Weights of a small GPT-style language model, trained from scratch on English Wikipedia.
Size: 25 layers, width 256, MLP 1024 squared ReLU, vocabulary 8192.
Architecture: rotary positions, capped logits.
MLP neurons of a small language model. Each row is named by its layer, matrix (up: input weights; down: output weights) and neuron, and shows model dimensions 64-191. Each number is 128 + 24 x the weight over its row's rms, rounded and kept within 0 to 255. Numbers have three digits each.
After each neuron's rows, "fires before" lists the tokens most often just after its 100 highest values on Wikipedia text that the model never trained on. A number after a token or word is its count.

L4.up1015:133047104112123122152094132101116107126139178109108132169133146135137121139137137155105108160120087131150113130124169112161128157157124117096147122135121087091119109108110125123106054152086112126112122107054112092135123119082115113116096117130130124144123128171099151079118127117134118115115091167102131107131143162131108137130185146117148132108152132123119144113139159105090138119083
L4.down1015:158153143162141140129140119131126141109096130115128136126096157128172173124117171111142194142147111152126104120114145178148097097156122130120148113116134149167182094122126111104095115151153149113154137073141108142070135112101144166161164121118070137078181100116105109141099095136126128128143113159099121129123163107137111146114139128112157130117148142140125089150123134099157154119139
fires before: "=" 86, "\n" 5, "\n\n" 4

L20.up744:063117165119164132163190102099164168158158118153099139111163121152134114128136171162160140110120105131125133099093144164129102130086124131148130125138156139129133145135066161129181154180128133155130120098139127159173121106090091117126146105103185125123128146140116126122108153144153091123141124145109095129130124125120136116136082142127088106151102126157112105120111135104173136116156
L20.down744:106120143146128143122118120113099160117184123126120106149107172090128176131105108145107121128122126149127162099144113124117174076085130109128117121102164140130150139110146160149114123177146135069089128092112138111132147127148092135178160118073120149125146121141110141080124137055117131092133130089126116143138139116144141142160141134105115160122109151100121132104113164140153169155161
fires before: "ing" 55

L21.up52:130143093124159109139159146177147104106100103070155147115153150128159132150138161152110126130122111163110151123118181142141117103120167126093107131143141135121135138130137120119149136140121128101123196114154110140118126158145127091113151091120122118100140142154143157122112120085126115156126120161148096115129129102090112113099115108152155173112133136151114126083104125158094104183164
L21.down52:127116127165130147088177098165116104156120114133089138158122147099112106081123110154131144121121113111144119104136137143133103063155125136152127121114169105154113139160121133148090107141116118104139123150118110129143104136137109163164076134144145131176131185096159082146118098136156136143155142119161147118082144112124103113159130079116132080146127110087118123185167112117103113157140
fires before: "–" 34, "-" 12, " to" 5, "." 5

L4.up204:097090128091134153139130134123130128128145114109098128093118150124114155134094143147096125119101091134155132169101156118144131098134127189106124120135151131105088150151137132123134138124139120081100108107137101072124131121155139119096106150118135118091172140180163107069140146105096176124154120166140119156155124147097076132139109107138166173116100123102156114050142139137144156171136
L4.down204:129151075155105118115111128120166121133086110133153118144134132141140125148135129105098159136119129115160148137142129118121134138100173129130103108151096134123209101082151142124136129084115139103177117134091111112163145147137124145161119115159112145119091113137100080169120147139138150123177124122123131131039145160122116159136108130161088130110129136138140133120065147126157107139138
fires before: "=" 95

L8.up82:156105169120125166120112162100155114113147120117170139139086123132141089123127133120113134164121115135122157159134106133089112089141179145108138128154137181119148131149137167090130135125126124077110111064153088100119132139150155114144125128106148115162127165137124147152093116146082153102144123119117163164110121153118094103108103100159140163127120105130141125110089104141140117144146
L8.down82:117131130146139114115167128115141112132124138120143110121144136137124136092109138098109131075132122133087144121162072104105171115137119119115152110128099113101150121127166129145116111129137151148115133121080143117140129134134129126122129103153104147070102128158106146137119126110149140094158119119139139136074137136116112131103124101109148169137131131116153133143124131118089100145161
fires before: "=" 39, "\n\n" 32

L11.up796:118102096166141134156082133120130124163136143144144152105143109146100097118052154164117146136147114144110143088122163097163112165128129144109159185130109176137147099082149105100148115128122146136129144121149123140165109149115121097129103148106154104083127150165125124073152125125156177104121116154160134129080137132161108139125161101154149128159117120139127121149126146140118135165175
L11.down796:097135150153138137118133108119138156152163135134099146108093165125134157140146131106100106149143199097135166119123158125114124074172089119147102159141113096112168219125121174100132144180140144118171081104143120086123167134088124111132119133115156132142148155133117102151125135118099133150113127128151130127152138151105164096136105151081158121117143131135147114137124091134164159132111
fires before: " |" 32, "\n" 13, ";" 9, "\n\n" 8

L8.up483:137150118103129154140110160105119147163121143085138108111166138119125125127091127149123143127139125133138119108131220136128093176144119161176161117123123108137138169098164105103152127134115113160108133104103149124126123135097155085151095120130158129103127104153159087099133128066114142097144124159147142138072126123147082110089143121129151157102091129107159162129117150128113149178169
L8.down483:127142121068176105159145109144069130177152110134099090110142133106106142144106150117120130114103129170115110145122126141112154131092141103127135152147137090137134156084120166145150119128138109177065168133160119111088124106140040131180141149127119151154114146121129118145122172150124136137144103126145120127156156081156169128159094125121121142160121068122141125172108118107125092080115
fires before: " |" 28, "°" 9, "%" 8, ";" 7, " m" 7

L11.up326:158119125140123129117148179131159092091119119082164151116133112157165098126073168125144079110154126128108151156097180107156143076171139140082183114167163161116141154153157161115152138120103145160130130110120107107144151138119126096100146112130123112087129164162111113132099147151103163079152119141120138142125126143092104126112090139167163137130133139122108127106076120133143094145141
L11.down326:140138108148106141158160156155126122115101154125144144147124106128160129096099158118112132150128115126114105121131124126133149116145121137117125105160145133111143127138151149119135127138126140153120134095130102133104138118134135132068112134147131135116106130143137151173121127135120143113136137129130109115133164138105127120114137130116104124116119157138144114158086114132130130150147
fires before: "=" 51, "The" 13

L8.up316:109082162127146181118128151137129149120119118060061131119120136029150145147116100132138137136112125147104125135127166154164123085154181124156162089147145147129134109125153128117110157161110139110114147098124148121167145111119106108093149129114135107124153147139153134137133128109148119134123152144103105069115110118101090108135121057180150140145127158138108144120113122124139118150119
L8.down316:130144107089113099137113175116142153109135099174168149127118128140136108127167142148139143136153151155150137106132127133128113122082070125158160155127141127101135142151134161147131096123132099127142148126168142137116116147158098129165138121102163145078105162105151106178107127129113150142124126102114118142101143162138102137168119087147126072145129074093126123125122140096099129122143
fires before: " |" 48, " 0" 12, " 3" 7, ";" 6, " 2" 6

L8.up331:146114127093100143119109099141108102139143125127144130153105090127123100139118172135122125126108105108167127117111193163122130159129155122085150156128131134137145160124147174129135071126092132126137111130135126115110086149089149115163144100121124117151150090126126110085119135143105169150100145129118174156111120087154132085120091102138154135103151137147084136120112156131119141123108
L8.down331:115153080079116136145127195142119088137131167113111168079104127120134169157116139105121124137122178112148128126125110121136116166127106163098152162109121113143117180129107100101126147112196125106091112114114162100100112122168126167090118155109094135134077125089140154154122096156138166110130138119149107123138134138137130129095137127126154112133134134146102156169163113169161124118138
fires before: "\n" 33, "  " 7, " IF" 6, " B" 6, " R" 5

L8.up628:143136122176098130138128143113105135158138136149146129096129106135118142127116146157134113165108127114112153125129150132125099161130149141137144095104130144107146166113111141119139110155086127107113124159116078128111116132097167145143128129120124143116115140137109132117145111198118186146122130159135108122148128123199117143117108121125162153101124102105069138141129092115157140141142
L8.down628:115104106107123149118121166128157092126118128083150109116140129101139137097159097125152124149134126146173102120141132140125157101110117139084129147098153126144120114161106108127088129140164105114120100090116181139111110137134128127088161141167120104136146109099143171157134137100149103146163154102107127146083132137111119108132149106134130102106148143166111145120124133149135109122149
fires before: "\n" 52, "  " 6, "." 6, "\n\n" 6, "," 6

L8.up565:171108141077115121101139165099105117145114136111159133141100075125104116122079181147123117155134133116149178113111201135142118122125119123097140137121142148125114189146115144112131078133101141116136111138145135147110113156111087137127102107101089113146119146098098114099140094155128175125109128169119141159120120112176132135110135099160148117105131094148069146132120157115144164161141
L8.down565:127145133115125146135094143133146114136147126079137128115107118083151144112120143112106133112124145128166126140123139120115121140122145116092138168155138088121146126141118135101139131154178119143100112113148144133124044137177139165113126160115135127125112161133105138111125137163136129158125130148118166115118151116115154073105153098113150156150159164203065096107140144121113106101117
fires before: "\n" 56, "  " 8, "\n\n" 6

L15.up343:071138112161127133118126119101107106117143172157131130146144069137130085103114153123122091149139114139162095102106143089121093117189151144075117143119172152117154168151098118111117141081123127157132154126129143141120110108123160136122092145087151136131115183106122118126129135124116142123115104152093155122091110109119079160134113111096130115113132118141168092137164152090146119147117
L15.down343:143145157129128094144114128120133142165097112151136103160166126144116088104122123103166165136117117112139097114148115138153137108120122135112131162107124144129156134117075132145150152162159156134133151151118126083157148111125173130140100112081125093141124155126138096156163136157147138132145116131109112171145105120128145142143145112115082150129134124114093119129141097153094158096112
fires before: "," 51, " the" 10, " he" 7, " a" 4, " to" 4

L22.up885:105118127129146138120142133081146146147114115122108082145136102159106101106149128122165106143166141158141088161099133170170108116109095157152152122132137162131101072129133140115147144122156168094104145119122131074116107124121126135105115093172118091131120166165122135110096133143094125139114131141083111132146114139105175134157111126136140153116124104105126138113164147132139153089143
L22.down885:124092127110128105126117126124095117119111106163151109133088130148145163182139129145167125160159150132147082125168109132140094147098097129108137120134147129178147110171140167165126112093134142134135139138115126126085143147131119118178136098129124119134063167151137134135117136104138124146169108114146133161043153114135146104137108096128128119147163173156143114096148109141141115156125
fires before: "n" 25, "in" 24, "an" 10, "en" 6, "ns" 4

L6.up958:114102130071101124104106137105158110127099138091146142144113096165155139127121099119094117140142134130116142157133163160141105121145179155094140156154157152124111122095154184135124149098119109083142114110106170112146150140102111097115144156114138142114135090154098151120122097133117170146144141126086136088129124129172156151110132126161129122156122175089156112108107159109158114111139
L6.down958:142150094113126125127145112157152100119104117136130139128131140114135093090104119114120119162145147142112144130140127128100117135131103126147097099105114134135120141124092126168141204134166137148091099112103124120142170103122174108204121109156133115110119095139133148117154148134103152140122118106144150133111146105082129147199169107115110117109132137147132130192102134169106141157114
fires before: "=" 38, "-" 19, "|" 13, " the" 5

L21.up173:099152103113107130162100113097119153136131145094110122103156103124132106120132119159056118098125120112137108175138132165081111118125120159140133133129123170142134146084141130134134136142122101124106099094128114105109151123107131123138115106199106145122106131101146102139090116189117132132123101128165113097124154115089120148128057105123106152127086164135145101137117123178109113056130
L21.down173:113144138124161136133140123127088112125118143127100102153155102110134124097131114123139128070119126121126156122099174132131126104159118142133089110094118135154105120175112139160099148125087124083136129117089166117124145128146086126196152119181094126141135080124138122140140155138128133118115099076162093113165167135140143130156141097154143081122142137095101100137158067159124152096119
fires before: " to" 40, " since" 7, " |" 6, " from" 4, " was" 4

L21.up656:142150117130101154103112140182117134099144123140133147152158098117122114110161119134111117120116137147212152102100142156120107100150120143080090123142126127148151129144100130121133123116102166116075129097136094114102117139137167172111117144162143165103119128136138087116099098133130121134164123126118121119095123137146133143161105113067110108130116135174122069142108127107161109083143
L21.down656:127127127116123119106092137189113132069123109130116139180134111141111156151103142077157074131119144118164132108148136118129136123114107146108138093109096142122099098154094118108171124114088099119107134139143117119150131134132174136103136105134114088135103113116142081157137168079156132144131139165138123116104120129100099149112130107097103116116153140155154111132120093097144181134127
fires before: " to" 27, " that" 17, "," 5, " of" 4, "'" 4, " with" 4

L8.up945:138123091100119137118124160111143122143125174109110122133145159120142119135093143141124122138145172149129106190120158134154138097112155150115182107128139138095148097121159085089145103137094134134075181098150110137127114102120116099138139126128166129168098122192134148128135121139120125114134123103110150113133061122093100139071099099105180133176135123114099157134138112150147146148134
L8.down945:114159141125124134187140098145133118160164149136120120179100070140092175151163110122144106141124083077145148109119122145102118141138137139105133127143174121106118138082086115151123133124111091119154123127130126132129107130133095224131170130139084130123086085155145137131169144088158146120108194112102141143127140144170149104181153132135129131110111141128124122088179151140144148107124
fires before: " |" 22, "\n" 13, "  " 8, "|" 8, " Apps" 5, " Goals" 4

L21.up957:146125116162121153098163108143183179120173126129178155140183140163176102074088173107157138134116116164113113140109161118155137147130106130107129125122149132148131109143127188103125134135111134144146133136151121136122108126110162124113121136103167122127122133176137125103137134142144152136175122158131154125137155159104079154155132065112117126106130129174143127131130103128100080169144
L21.down957:140095145117135096135123124126145157127137117131126146119123140173142131137152115109154146114139163127099146133164122159138126141100138099117135123123140117139149113147100162166079129091165125095136104144160132115116117099098129168228167089092189110106139072114111113132130142115133106119126140137082148143119147121125132115122118131093163121139109114135187155114136125116125117120113
fires before: "." 53, " |" 42

L20.up245:068121164133177114099161122093147176160147114154122144108135099154098121097112134172149142119132114117095130089117162132116124137112094135123130095141147163139108148138110157149157171176121150105115127067155151110120131117092115075112131129105118111114150139122098115090125146136149118106118123139148108153108150119122142134148108130119098155169139123125121125098106118154157117114149
L20.down245:132160169162155127093195118076121194139162124145138137109111147080088152123128130108134139129119137127120163104086138165101154148081108102164132093116165143114209153108090122139124120156159144131112115144109118136139160090124090136143139148121130118105110119139098155105111138117116139130111120097113093142157175120137144115142121170149119146109113123089112127090092134165178148096145
fires before: "ing" 47, "ating" 4, "ring" 4

L22.up546:077105160085134163150157106093089124114168097138115116136122130139177133174110155129132115132142097121171143127101112097104122109095163129058132094120175162111144146148137138080106184131077153188114142111135111148173130152161125106145154128119149163126126136068145141109100158177106111133129152121174120168096150102112133104164121114114134096142148107151121115132129107130099140154111
L22.down546:137119118123185101101119134145120139113109147114129115110140128115135118106131113140106141112128138142107140120103080142101128122132122151112123163133125109081130142143162139133138145154157098119116129104100096141121130148142138136245122110107151140137127144119137130167130145124134125101127106117090170142126140143160145157129202081102146108195141087138181115124151123141143123117138
fires before: " of" 50

L20.up1016:129152121119106109109099137118152142100128187121146105123162122129159155106118099186104119147103100080109141083165151184139129116172154107111114145111129131166130125148149161145134132157122154124129151100121126055171145134091141116105131106113151144100133150133145133105106114140159153096118115187096119093095125118077081111160078077137119140127071146135094145135088137128134098120141
L20.down1016:106162081135144117105169170135120119132122148131138114142133144112111105119126099194130106116128121141114110116128094140152125086164132124112083134142119107137098156127096110144171091155132147105143147145116106123150143130128096096162130081133152088096135113098122111105089102155154147157087108149112142168139107109115116143112078121088130096055092111123174136122081121142148167102137
fires before: "–" 65, "." 4

L22.up231:085146100160102124160153106149115112164113125107111118098149132142171100098086116151097129107143133126097136123100134099177097113131127177117140180125106154117120125148154134101141165188115084161074150113149092136154127134104153133126134127161164149122139134087125079096104103148109137119104136111089138179081088135152147156107152104150107142148125157156157089153126143141110090175124
L22.down231:141131115130104088083163132096095138094106129088141108114133147107131137118109150145180085120122137078157133118120106111158101092149159127113082111106129130162132140125114137119159153154120128124116133136078124102114098145178172124191109155142151132144109132085168079108167082119107132137145111110110141160165154145112146140153188112171141140137142129126122125127145136114166108174169
fires before: " of" 79, "," 4

L8.up860:113113166146146146102125138126130106179127145118106140148141101131135110101097177129151152105137136123148116102123135164145142151167134138139132132119140143146115121120123139133087137103123155100128145164141121144158136124137094125120150129115126100091168140099153124147149100153144119125185132137161150091125072149125095178141092075093053104110079164184124122126089139122135132136169
L8.down860:114095145128102153122133067125140121104141117112147136145126153129129138118109130156077149146124169147131168119153136142123129137122145130132094109152130120120118123161133105139129149152100146101126084111148132125108129114090111159110141103153173156145107147126128115124119124173132114139087099106125143137070137141106152090107165154151170129116122146130150129079175100132112129161147
fires before: "\n" 21, " |" 20, "." 8, ";" 8, " pm" 8

L20.up547:125144131130098178118154128106131130123143180080081112138128079143127115108084133138161111088140118144156127087159121137142101128110166139097127113139135135120109141157155165145158206184168122120096133082161097125200143151113102135134123121144145205128151194083121123097106106170110111122139096097175148137096126132117134117114103115143136122140147114146138159151153111170155083130139
L20.down547:114113149142134100103116162093170113075096110151088160080120141120159128108062147129133091161126103086135103108124096154146148124075161156146161124123127179136095131180130077119099142177112113125124167150130132147170149137140104109202103116128118130145114095126130124098128143127129102129090156127110137149100134157122127133129135140129111145133131138147143089099149111146113124107117
fires before: " of" 77

L8.up798:179139099163140134121119119096155124104105137147107105175142097152124092118097171139140133133103125110131133150130136135107133114106095112117159100122159170131142102129122151119143124157081164124110116115112091119139148129118175133147110108152113135139162128167151122118157097144098166108126147144128157142135128119137118095131074133103117118135106141145125122138107149130178172144118
L8.down798:128137173130113110078176118151105121154167086123125159129089111145110152146148068169159160146174153154126147065108106160138146119139130107161123137142132123122133168099126119132133126129103132093113101163110128123098146139114107113098120130094115126143099129091116146159094137098155140119161116103106151139111135164171137105154152125113115123124117105122146151121137098148141140125134
fires before: "  " 25, "\n" 24, "|" 14, " Episode" 6, "'" 4

L11.up600:135088150150118140145138092148168085101157150124158115120117172116141105112105086157143122126141183109104126130119134175137111145131103163118092149121132127129113111142132101119082130109144118129119150084111142148142135151139189151076127149112139119137138131171121130125104123125151117129119107192150138108103119141092094129145149073149148102117134127130101134158122126117138139132164
L11.down600:107167120134142114126129127082119127175138143108127146154134114150109133189113152122158118152153132176152118126105168085105117125125109100134133119133105166106153160108113134104153147156097139095124124087134142056109112117107109104173130075131142140117136121098117131116139114104138094128119108109131129130172142115144200129143110127114122120132121087143163179113109128122126072116063
fires before: "." 29, " |" 19, ";" 9, "," 5

L21.up881:120128125130110188099106113078110124133136139102152135144124129139183148128132092128085127105148121139137127088155122096184130109119171141113158169120148107151168161126157159125123144141136093136091108124122147109166147195132106120114144120137165131053137128104133108116115157140102135152130153106115126179101143101129128157127115118107159128123106130196149104155107096127119096148120
L21.down881:129159095071116162133163136130151124133131129117103133122151160066115105061123132123145153105113126115100145126110103140155124136094107134150147087121116114153142134151141112165119175137093129162132177132138159141094150142127135103170101158097158190106076117095094144144124072152113134120143123130150153136078117132146156160129158072115162115147147144122128139171086159156125134111155
fires before: " of" 67, " |" 10

L6.up373:188115080127080118136143156061138123117135136112119124163161117140119128132105135146120139188113146171110138176116156142175108124135155148098139123117164120097150128144146148134119130073080086158113143127071082148130115107126136122133125125151151115123115134179135132058144107172149161119110145123132122092124130144163100116058166094108189124152105115119141132148132137126150091143132
L6.down373:126136135086121133144102120131127133128148146116111150156093112129091141129139136112136114132151098113117144119159132095125159096151112126139134117148157130107112114123167101111147112110147107107162090149114153067132097098123109147092103159135146155112127160109179153090099142085133095146156132111080129173135114131114135150127172132121091119107148120188097105109112160148110123099133
fires before: "|" 20, "\n" 17, "  " 14, " Set" 10

L8.up597:107096145136156129122155143093164125120107177107113146131161098119118119097096173139123139134113109136100138104107153161115158177109128158149126109146121142112128155151100145146130128146146116127164134148128110120147167170119151104134140157101144128078129121109116119125103120136114091151150092145069140110133116128132142155102150110166114147099125168135156144069125142092114162141181
L8.down597:126149147116125136144124182161082103110132145155105114140102131097140110111131079159138115114132131120116142123136114113115085129157137065146123080180190113105149105134106116142147115145186143135107160133148106127088156118119125121154113111151115133120114123122091141103134099133114127061121133142140142117165109142147081118114122132095138153104135121102096149128155136147141093143125
fires before: " by" 26, " to" 11, " on" 9, " in" 7

L4.up302:154112141098126115121127168116125112077118158133114131112143151156136105132123186135110109160121160114129142107117147098170135121115144134108127093148151098124133126128102142082144091119138128085071150117113112148137127122095073126139111145091157125140106153146083161071121103155138141105154097171094121139097101129133102126105137094104164150097098140104183150122134158100124150100110
L4.down302:142132095133114115132084095155134154168115113167134122120142134159123136120110127080104174160150116158144094096123166099130128133099120155142126138114149128137161105146115140149152107151121119168142107112100142160116128145114117107183124128124123137098161159124134083143153091149140096089118166114101103141097190123132159131137185130089112115161124095126142113165090125117126066131117
fires before: "=" 94

L21.up144:125099148143130129133125126116123150137158119144099089099143134105162105134106167128142072148092117118152157109106134176157121128146179172142132064141150107147094135124145126105146165123104130152116157139111107140131091099116141155135129138126125100142118136104140096124091090175107146116164122161105102133100099130079120117141079077122129154165129155099147157125117137116116151121120
L21.down144:123141129139160126101089148145135131188131135127104095145139127132130160112092115087153124079114133120158123124109110085110103175160112108141143112115081129100126137102156153163097162124111140110102140131163168099104125079131115153144108128109160098125168146158125162134105126139059139104140110088115123135136150153113146133150162122152122124132122126133113080142101123119177112138116
fires before: "," 56, " the" 12

L20.up518:135141131132091133109127111058153127083130166112141076111144097181114142143127194141138115134109146162155125109127114103125106144134186141136119104138113143141127184173125152126149175133174090138116137097119102147096159170135141151133075121135127148128132141136159155121134127110103138133130138136117146153122126124096134136161069090149100123087122130127147137128149097140157143157175
L20.down518:136144086121118082132135132113127126122108136127091141117157110135096131119124164177159127110168110150142137130135101113151132148111166124164129139097152143116137105157105104119173132115145103113131140152144097111151141112094161105214084136128105107111121130099113144144146140133091133075148158142135130110151098110114115127128168136169166132115126122121154127159157101105092092136143
fires before: " by" 64, "," 5

L15.up396:112119145137106140125101112111166119102155107119145071149132117125095117196137152156117124123148145119119158119136113131164133113114182147073172120159143147110120129168112139076160167145089105120114107069120137150170141142142130134121124132101140177104100160126101137076120116139084137099122123166106177109123138146120125107097091118129111122124133113138126101114095094128135119152135
L15.down396:146107127099148125076105139105097116110146137150158091108127162098104170145123127157125110144128102132119109090120110099125119142122144125106139100073138115122105112120126090120159136127128135145103168148105107130147140109149103080150115117171093183148164122096102124106104149158150147153076121120178172161138105125130145170132158132142136168124164131160147153144142137127109116147104
fires before: " of" 37, " to" 10, "," 7, " in" 5, " on" 4

L22.up855:112143095116098195126140160088160093079139175138150082127143133140136110109146130116101139122140120166162077151161141092119139127148125161079140118124118120106127153108121137075152110092074138114120133088130148165115111123118115111119116112109128099117131131102130150119100153082091114116104106142097117071109083153130114124141113095142132130134100147130101086124113137110114120125120
L22.down855:053093124117130127156143124156085147084137146150107156126105149135122151106140150167155123091145129103121185124092096099146095106163121123115143141155102102108144088110125113102144150140139111125156133142124162112129133088101119133204120117103148147102152112119105114158153132163081111122104146134158123123132115098135083151181127112122178100170111113118152107150144119125092110140142
fires before: "," 22, "." 20, " and" 10, " to" 5, "\"" 4, " in" 4

L20.up7:147101170112088133131122122130118142138121129123157149103095035138106122124153122138151120097137135138102161121127137120145133074146144157104107109166157164170133141103156149122152163103107133137129110087131137089141132152096148136096101126139140181124164149134086095119101113119124098148146112099152137067133113136131135105161138125098088130134114149119121095104093101132164115085150
L20.down7:093128140153165125121128156141147159091106153125149083110122119087137155129154122109107116120134130089152101154142138129128128170119135167122122112123114143134127131151097124139109142133128112111166101115140104128107120153179116099172133121138134152140116134144146128112121135123140131095091063139143134111115109144120119122125108100112113185107118152148155123071082125136143110145157
fires before: "." 21, "," 17, " to" 13, " and" 5, " in" 4, " (" 4

L20.up104:103103129169097146139138141117115115130166156120127144096123130127102129149118109152153111118112122134102131132145125097118101145129095145134124116129178167063153138138127131126175100106147125172088159084162108133124142165093110117136092157190138154103106143120106130136114130152094124111127161122118123120143123117108103107158115129099088172104108146130134145106128141148156118125115
L20.down104:119144137138096119134120111130125090094155112113119118127110108082099129108135116144135144108179101152138090132154104151131095071118076155164141164158153136141164103116095128113133110119092130116112147130114140112117158121109109081165102098184141129122092132117105146121117125131163173100143139129125074115141174099120133128158139123121115143105082118166104086143154134097146055138106
fires before: " to" 40, "art" 8, " on" 5, " by" 4, "ite" 4

L4.up282:134115156125086097094148122119150089080125111125098130113134121138124104132135108141101155125137111115144103174152135115156134102118132132100159140147147095110064119126135136102136138134130147149113116113122117135156156159104116119105118108107102148120103092115132159126122129177124140113128159133091099144133127137128112107154115100141123174122109132103132120061094169141143107092141
L4.down282:164131124142128126141115142139151122100137122171117122101120116096114160108101173127133102161114147126122115055142149166133118115115107117116135162115124147131132131142111146151140191114100128123126127084121097117127143166094135116110102138131175122094175149123127138143140089123147136103145107121160133151108146155148114139152132103125124106098128088120183149159073146137129063169083
fires before: "|" 25, "-" 19, "ue" 6, "=" 5

L8.up5:154110129093110135083113111119093131102086136152124135177154096163099137135066128138150120110118116121120156113119172136123104120124140136122155136117180137126133111131168139124141115140109143142105100140125126141097153176106130132151143112136127133115170135128063120090120116139106145070126066103149130195124116125166158122135118128118165101125102142157093134090134187113117161203130
L8.down5:139165110119145109083128135129132130187155122086136146055126100116134141148144138088132150128155156143174117092110143120107127129120085122117165146160095145108167156115039159118132134146148113112129111114154144141108068122155159176129154117136099152154108146112127094159147082149155129162133169088127102115133184133152151088146124137126157115132167093145091099119131130133174121078142
fires before: "\n" 56, " 1" 6, "  " 5, " –" 5, " Report" 4, " in" 4

L21.up28:109125128106157122143154102081148173163129126175131137144151113119092112106116126152152163120138125122121112116116095126150154137094138184127108098148149162122140147155109137143123131154120118180109107121124099097151119110143129099141122104114187093089124147113122125123128135158139111119145094156173130134112120089102119119169094108159131130135144106125143115148086145120126132108155
L21.down28:122131128106123118142124153114127106122083140132102147143114126112137099188132132126144132103118123136124135117143066199100110112143136109148105105099125116130096160143102101167131110135115159136139117139187138141128170135138082121233111144118115117111149160131130079117123062103123109128087114107135089144114121149107138110081088142113116164163135136137170143107132121164145106141162
fires before: "ed" 22, "ing" 14, "d" 10, "s" 7, "ly" 5

L22.up671:119119092127117114144130065084147166112138143144166104131142110083100134127111135118097100132148136144141117103078140135110134134097141135140100147137128135137130140109116127088099107120145163107110136132099121077123097138097151154115104088146095117160120124104165142135126114104069125128089148144146102145114080146096142149113109112122141131129101097144118121119151120158155131107146
L22.down671:157134109141115109096113188126145118125116154156115125157134128121087120151106120126138117125098134155083121138124144127177114122093149136113127107122149138117124143111156139164133120116144090144157124113106144098158159150113161135206110112082142138085181105144115137137131127121182160121142118148157083160083177150123136143121190146114166130096064169124137088118103138107163127125152
fires before: " January" 20, "in" 20, "n" 12, " 2016" 6

L15.up148:106141089147133112100142123136161098151121167115095125143134151146122146130116125142127124108145113157093152132122142150181150091102143129149147095112126135132119127137167167133145150132097123111084183109159131138140154180147116154104122131146145128082185150172131131119111144135137161169155117164052172116081129095093093140138121077110139158119119144147152134109123143117120144158131
L15.down148:135124106102129125161120118107147169125150123105096119073121121115093146123121130111099204125174170112135140116173106114081149096100089112108149114151127150077144164150144158141114135145180108089131112173162123104110122134139114133148117157084180143082144082099103141127154122098167141086120105131156092113152083188140098135122120138113115095123076076113145151128148118151133102119163
fires before: " |" 59, ";" 21

L8.up947:131105087081101120133107118133165118118162163159125136126136156114120106122131115167098158128114150156142106158121148117170075067131153156103154129161213129077143125148156131110149116118130112146105133158107125129107096127123141118157124104154137126125176103175161102109101133133108108164123115121123161095134116096133107094114134090127148113138136163115139068126139133154117133151099
L8.down947:116120152110096107162086093138140112117104120112083139190163115135111147128180131140141096146106125095129132139137108141107158168149132118100132152123120120124120126099117118123091111134136146148144127128111086113152161098139117124100135110153097106173117131111124106164183173128135133120117184134104146130116125172144167181126161154104127145094137130133079154147115160165132121127117
fires before: " %" 15, " Votes" 15, "\n" 10, "  " 8, " W" 5, " Apps" 4

L20.up767:085135128150120133154128118098141099157173117131139090148140079128149153123144133112124073106156138186161118159129130147103122126135117137136092132114122116129136132128161138143156141096119117121098114142179109079160076096150150149130123107189078161151129098108114070143052134166132133130145117149171132088104115092116118129114101123106123124145092127143111132139121102121146111077120
L20.down767:148131150127159129109108126131118113111138161114107073150147127137137136125097114126143141157174133118146112109101131152125122117109129131115124112142148130106177129126143091139136134110065099133116145136149114113106094119151074131168128097129131133148094150158129110169130148137133125121107103139102136135113140122116129098136127118131119120105079126131139090105103155091134106152140
fires before: " to" 66, "," 14

L8.up801:166126119130144126127141155112143124144124144149132161139163113118120138126087210130144133091119115116128135097122145152134135118136084125144123134136176146104147139115137165133137079119133110135110120149149119145119138155088160111148140118132143125141139147125177106102134149145103102124102139091102132138126131129202163092112132125116110160108134171112128151107143144111109125143144
L8.down801:116118138144114140107109164136113126140141137116099112138090110094124158177151082141095160182127115131148120110102155122100111145118178115083164120088116123130147142145114130128161142132153128100117124174133125153099115127116088140088102127057108155105142099115114129153105081133134149137147127136131141123137148111100119091108151112147149134094138138127121135149084122121162094137104
fires before: "\n" 41, "  " 10, " January" 5, " Yes" 4, " ?" 4